From a checkpoint of a small transformer trained on Wikipedia.
Architecture: rotary positions, no biases in attention or MLP, untied embeddings.
MLP neurons of a small language model. Each row is named by its layer, matrix (gate and up: input weights) and neuron, and shows model dimensions 272-367. Each number is 128 + 24 x the weight over its row's rms, rounded and kept within 0 to 255. A neuron's up and down rows have the sign that makes its largest values positive.
Before each neuron's rows, "fires in" lists the words (lower case) most often at its 100 highest values on Wikipedia text that the model never trained on.

fires in: "has", "had", "would", "have", "was", "could"
L6.gate1524 [123 106 154 101 108 161 176 159 104  97 123 130 132 140 102 117 111 145 113  97 118 138 110 145 132 139  96 151 183  79 176 102 134  84 133 159 114 172 152 142 125 107 134 136 107 100 128 151 142  93 138 104 124 102 189  90  80 131 112 134 159 130 108 115 143 108 115 107 134 150 112 125 149 103 143  78 138 124 150 142  94 141  80 104 151  94 106 120 192 113 146 156 142 119 214 110]
L6.up1524 [132 137 149 105 177 125 144 148 140 134 155 131  86 118 101 141 141 105 127 113 141 107 123 175 156 132 130 179 148 132 114 144 142 130 149 153 194 183 135 134  78 184 109 128 133 133  69 106 172 121 113 111 118 120 151 130 121  83 121 149  64 120 132 178 134 111  77 168 141  90 142 117 136 111 157 148 140 130 166  91 152 132 149 129 125  86 111 122 130 131 149 136 122 168 150 157]

fires in: "by", "of"
L6.gate949 [ 85 118 158 110 132 157 112 142 182 100 148 175 112 120  88  99 153 146  98 104  92 122 123 152 183 129 155 128 110 107 141 147 134 122 123 107 165 103 125 118  85 133 101 106 145 114 133 176 111 168 134 157 122 109  99 151 161 136  97 121 133 103  91 142 148 113 106 108  93 170 123 127 137  98 102 144  96 125 144 153 133 159 101 125 117 152 119 135 139 185 120 145 143 159 120 124]
L6.up949 [ 86 125 122 163 148 105 136 126 145 112 120 147  88  99 124 122 167 157 147 142 148 155 169 142 129 112 168 109 111 118 138 151 151 126 171 114 114  98 158 118 106 142 120 150 155 146 132 166 104 146 158 153 150 154  91 142 139 151 116 131  96 117 147 113  66 110 160 145 126 121  56 113 146 106  80 137 144  85 131 127 117  95 136 176 130 178 106 109 119 105 135 106 111 125 143 137]

fires in: "a", "of", "qadisiya", "much", "some"
L6.gate720 [104 141 145 126 171 122 122 106  71 150 130 122 106 113 136 142 137 190 149 129 149 121 106 129 168 139 194 130 124 143 103 118 133 113 125 134 111 136 122 131 134  99 123 149 168 159 135 129 122  96 161 125 101 139  65 108 140  76 165  88 119 134 123 167 168 179 153 131 130 170 124 134 111 136  82 110 148 152 131 164 118 120 193 126 157  92 167 110 106 119 104 111 153 172 157  91]
L6.up720 [109 161 128 102 137 123  98  78 123 144 126 118  76 150 128 127 134 172 154 140 148 139 161 168 175 182 135 157 145 182  76 175 118  91 139  91 100 110 101 162  91 131 112 149 109 105 103 147 157 140 152 121 117 126  93 104 127 139 140 111 161 142 122 155 127 156 139 145 163 132 166 128  81 139 130 123 139 136 132 111 144 146 120 132  97  86 123 116  89 132 130 164 146 128 118 126]

fires in: "of", "5"
L5.gate216 [128 138 129  68 125 172 124 112 132 167 156 137 113 152  81 124 148 148 112 139 110 131 136 132 121  93 162 152 139 155 129 102 144 101 102 114 199  95 140 106 130 100 115 102 106 160 119 149 110 105 126 119  92 120 112 195 147  99  93 168 114 146 117 152 142 137 140 124  87 154 129 154 109 122 113 115 134 132 144 154 159 117 126 126  97 128 179 134 148  99 121  90 121 117 145  98]
L5.up216 [164 116 156 113 171 111 132 148 136 195 137 134 108 130 139 138 138 121 136  98 144 137 104 169 107 156 150 130 127  90 115 157 118 118 156 151 120  75 111 146 130 103 135 180 119 112 127 122 128 136 147 111  70 137 103 107 133 163 147 116 109 113 159 137 112 117 184  82 125 155  97 110 132 182 105 141  99 132 108 141 187 142 122 115 131 155 150 110 147  81 121 128 122 139 173  81]

fires in: "that", "which", "in", "of"
L6.gate1546 [154 148 123 143 109 128  95 130 121 116  85 159  87 104 126  69 121 140 124 124 139 143 137 107 134 148 110 119  97  81 136 158 163 154  94 117  83 141 153  81  70 165 119 162 104 126 139 109 174 104 156 200 100 101 127 138 174 117  88 144 156 167 118 123 140 153  72 160  84 144 126 143 133 135 104 107 109 110 136 160 156  91 144 143 102 116  89 119 133 113 137 146 122 147 121 148]
L6.up1546 [153 131 141 111 136 179 126 111 142 172 114 113 131 132 126 105 113 131 121 136 128 142 156  95 133 154 120 140 142 122 133 109 136 118 138 164 165 115 144 127 124 106  89 125 151 149 148  57 134 105 138 160 130 124 115 106 104 103 119 119 134 129 139  99 123 180 174 161 114  94 179  95 167 109 141  64  96 143 148 103 138  81 155 111 110 123  66 149 143 144 133 122 172 113 121 129]

fires in: "can", "would", "will", "could", "may"
L3.gate1758 [117 127 186  78 105 144 115 139 117 124 126 118 161 112 116 130 124 114 172 157 105 120 111 119 158 154 111 168  92 104 135 126 109 157 130 141 150 144 128 138 105 122  96 120 130 147 100 136  97  93 140 149 151 120 130 132 130  87 138 107 121 121 116 130 116 145 107 127 144 164  97 133 170 132 119 103 107 124 163 109 132 129  72 145 154 133 125 135 153 146 129  71 153 173 117 174]
L3.up1758 [164 109 134 151  99 111 159 168 129  95 135 140 116  91 149 136 167 149 135 129 130 154 126 138 145 133 109 133 113 114 122 102 149 104 152 119 138 115 114 146 115 128 170 163 165 152 153  97 130 111  91 148  85 115 139 126 126 108 160 174 157 130 104 161 173 146 158 153 135 144 109 133 126 161 138 115 139 144 179 121  73 127 135 126 114  93 178 156 118 105 153 131 109 151 115 123]

fires in: "for", "of", "and"
L6.gate1182 [170 121 124 135 127 149 171 116 142  78 141  98 125 135 124 131 134  96 204 117 109 128 147 137 167 140 140  92 130 108 140 104  92 171 146 153 122 104 119 117 121 113 174  87 137 152 141 143 136 126 158 147 104 124 155 152 144 146 129 144 146 137 105 124 119 174 147 107 103 104 122 116 118 131 128  79 138 128 135 115 188  98 107 159 148 135 169 147 129  93 106 104 110 106 104 142]
L6.up1182 [107 143 167 167 131 128 126 106 122 114 113  82 158 108 151 149 189 152 146 138 143  84  93 112 142 152  91  94 124 111 115 142 113 160 160 189 125 128 109 104 138 126 116 127  96 115 101 148 110 132 112 105 115  93 115 122 142 175  90  92 119 119 143 156 141 118 114 148 148 139  97  94 132 160 138 137  92  94 128 136 110 126 130 170 122 115 128 167  92  85 149  46 163 180 116 131]

fires in: "3", "0", "5", "4", "1", "2"
L3.gate28 [118 127 125  95 128 161 152  97 135 180 135 107 147  97 107 156 104 134 139 116  97 139 145 131 131  82 105 136 116 143 122 154 206  94 148 123 151 136 106 125 123 115 159 155  83 156 118 157  95 112 121 108 154 158 133 136 134 119 137 130 148 135 185 128 140 155 132 162 124 102 129 114 108 117 158  99 105  83 156 174 121 129 109 131 121 147 152 137  92 109 111 160 119 106 157 153]
L3.up28 [114 121 170 143 114 102 129 145  80  92 109 138 134 102  88 179 119 121 154 179 113 116 163 103 113 155 135 123 109 186 107 112 104 118 158 168 148 101 115 131 105 152 163 112 113 147 127 133 144 163 178 152 135 141 115 145  84 155 135 115 136 132 144  85 125 118 130 129  88 101 101 132 121 130 163 138  98 158 129 119 139 105 127 157 147 141 157 126 149 106 135 117 120 141 118 141]

fires in: "as"
L5.gate48 [ 88 153 121  89 161 121 120  90 129 111 190 125 131  89 127 156  90 165 101 148 119 176 169 126 186 173 121 115 133 130 144 166 178 169 104 127 135 136 140 119 125 147 142 185 129 123 119 118 116 102  97 101 135 130 117 102 121 114 125 140 131 147 108 107 144 129 149 116 107 122 124 142 132  89 188 118 123 124 164 160 145 101 139 135 147 164 143 166  94 156  84 113 112 121 124  93]
L5.up48 [106  69 128 127 167 114 117 139 100 133 136 166 125 134 164 107 115  91 125 160 113 141 126 126 133 109 142 181 120 147 150 116 118 153 160 135 131 109 145 125 160 109 128 103 118 149 149 118 119 144 118 137 130  82 166 121 124 139 148 145 149 111 133 130 139 138 130 120 125  86 130 144 109  98 124 145  83 128 134 144 133 130 109 128 118 114  70 156 148  89 132 157 183 125 110 120]

fires in: "states", "each", "s", "every", "canada", "canadian"
L3.gate1299 [130 143 132 159 122 113 111  82 114 123 103 152 150 158 106 105 151 134 111 128 106 158 146 163 142 154 177 141  92 138 142 115 182 172 123 120  85 138 123 129 151  83 102 113 123 131 104 167 120 134 104  91  79 120 162 149 150  98 106 146 116 117 144 109 138 167 124 136  80 144 168 146 131 153  84 166 116 125 107 130 154 115 131 108 119 120 110 150 124 116 123 173 123 101 154 138]
L3.up1299 [132  95  88 125 126 127 155 104 107 144 135 116 134 130 117 156  91  87 143 146 117 136 100 136 159 127 146 137  97  62 116  99 132 160 105 147 137  99 120 135 123 146 129 141 145  98 111 159 158 165 140  85 147 132 157 115 163  90 144 146  68 179 125 147 145 145 111 141 144 119 137 113 157 145 116 161 131  75 135 108 151 107  98 109 114 132  99 130 133 141 123  88 116 132  82 152]

fires in: "december", "place", "by", "went", "2", "division"
L3.gate122 [118 135  84 108 151  75 103 146 187 152 129 132 137 126  79 102 132 115  96 155 149 135 119  85 120 149 175 135 130 148 142 120 149 136 105 145 138 103 128 143 113 139 122 135  75 142 144 161 165  94 121 119 119 121 132 119 114 136 135 140 117 130 133 139 129 110 115 158 128 142 124 164 102 128 127 144 151 102  81 129 129 107 121 128 108 152  85 113 110 146 142  97 132  98 134 161]
L3.up122 [114 133 154 159  99 100  96 150 144 150 163 156  82  79 125 100 149 153 120 120 153 151 118  77 122 114 126 123  62  98 173 114 162 130 161 146 103 132 120 112 105 116 152 135 136 128 133  82 136 140  76 147 127 116 151 126 150 140 118 104 124 134  67 170 133  99 124 146  78 117 109 112 123 131 117 112 102 108 111 149  97  99 139 136  93 167  83 132 145 132 100 104  87 129 137 123]

fires in: "as", "al"
L6.gate851 [108 151 169 122 116 142  90 125 109 108 142 145 161 120  77 142 108 151 121 105  98 182 144 129 121 151 153 143 147 154 126 136 155 132 148 147 155 145 135  86 129 154 174 128 133 122  96  78 129 111 105 124 132 121 104 152  83 138 114 108 102 131 106 128 123 165 139 152 138 125 108 140 149 134 164 124 110 129 133  86 119 115 142 117 111 135 210 132 127 115 140  81 123 142 145 146]
L6.up851 [137 114 149 152 107 101 111 113 121 137  55  81 106  86 125 113 144 156  95 133  99 142 155 104 148 142 122 141 170 113 178 118 125 153 145 126 123 162 108 113  96 145 118 123 148 119 126  70 143 101 137 147 104  76 136 108 103 125  92 141 110 117 127 116 169 128 115 151 128 157  75 105 108  59 160 136 143 147  70 130  99 165 135 133  97 117 129 106 149  74  75 121 143 124 134 131]

fires in: "which", "that", "led", "before", "had", "began"
L6.gate6 [134 102 100  95 139 122 136 145  94 116 144 125 124 170 129 152 120 133 153  89 135 100 146 119 103 135 129 105 164 102  83 171 116 136 129 117 102 125 156  98 157 141 140 149 156 150 132 123 120  96 131 162 124 134  99 174 160  93 134 150 136 127 104 101 101 174 146  89  74 180 108 153 146 131 140 106 156  90 122 130 154 103 161 164 129 133  86 181 136 130 119 152 152 155 140  83]
L6.up6 [122 130 121 123 117 176 117  77 128 152 112 157 103 136 108 157 128 104 163 151 103 121 113 145 110 117 147  98 120  95 158 156 101 164 146 164 149 128 123 163 124 116 131 129 109 130 182 101 142 154 117 138 149 177 120 121  90 108 143 112 147 104 122 130 120 113 134 128  86 140 110 122 134 133 124  56 166 127  91 131 116  99 124 191 145 124 111 153 171 121 147 117 130 128 156 137]

fires in: "by"
L6.gate1622 [126 137 121  98  80 127 128 132 126 133 110 152 124 100  94  71 133 141 184 109 151 156 145 125  82 132 161 132 116  98  93 103 132 117 148 111 106 134 166 126 120 128 124 132 102 125 108 112 144 110 150 111 153 152 147 108 137  90 124 117 158 167 119 133 102 146  99 145 106 161 130 117 113 110  99 129 116 133 162 105 118  94 147 107 125 101 114 129 166 117  88  94 152  69 175 126]
L6.up1622 [151 130 149 154 162 138 146  80 116 132 128 131  86 115  95 112 146  99 157 163 142 165 130  76 126 105 117 114 143 133 104 101 133 122 160 123 119 131 133 149 156 146 113 153 147 108 172 119 162 133  96 114  87 122 132 107 129 145  89  75 138 155 116 146 171 119 127 132 151 139  89  98 132 112 122  91 138 110 135 129 117 134 136 111 161 158 122 166 141 112 106 142 102 143 143 115]

fires in: "can", "may", "could", "often", "or", "also"
L3.gate521 [147 197 115 139  87 127 106 121 115 101 117  97 152 129  96 156 111 129 141 117 134 116 129 154 119 172 159 174 162 119 133 140 125 151 136 105 123 156  93 105 100 115 147 144 161 149 123 147  75 131 145 140 140 141 157 115 140 165 150 129 110 126 128 107 169 108  85 127  92 143 113 128 146 138 142 139 113 160 160 111 116 112 114 138 161 138 144 163 174 148 156  82 149 122 174 144]
L3.up521 [ 91 116 130 122 167 122 114 162 120 109 141 150 138 113 191 128 135 127 112 122 126 151 101 106 138 120  99  94 123 170 123 117 153 143 140 130 134 196 150 158  99 118 139 107 168 141 141 165 106 111 117 155 114 133 122 160  89 157 123 158 118 111 130 159 174 138 166 153 135 149  63 128 139 119 154 143 134  83  98 128 202 120 101  88 142 118 134 101 157 114 108 130 127 147 130  88]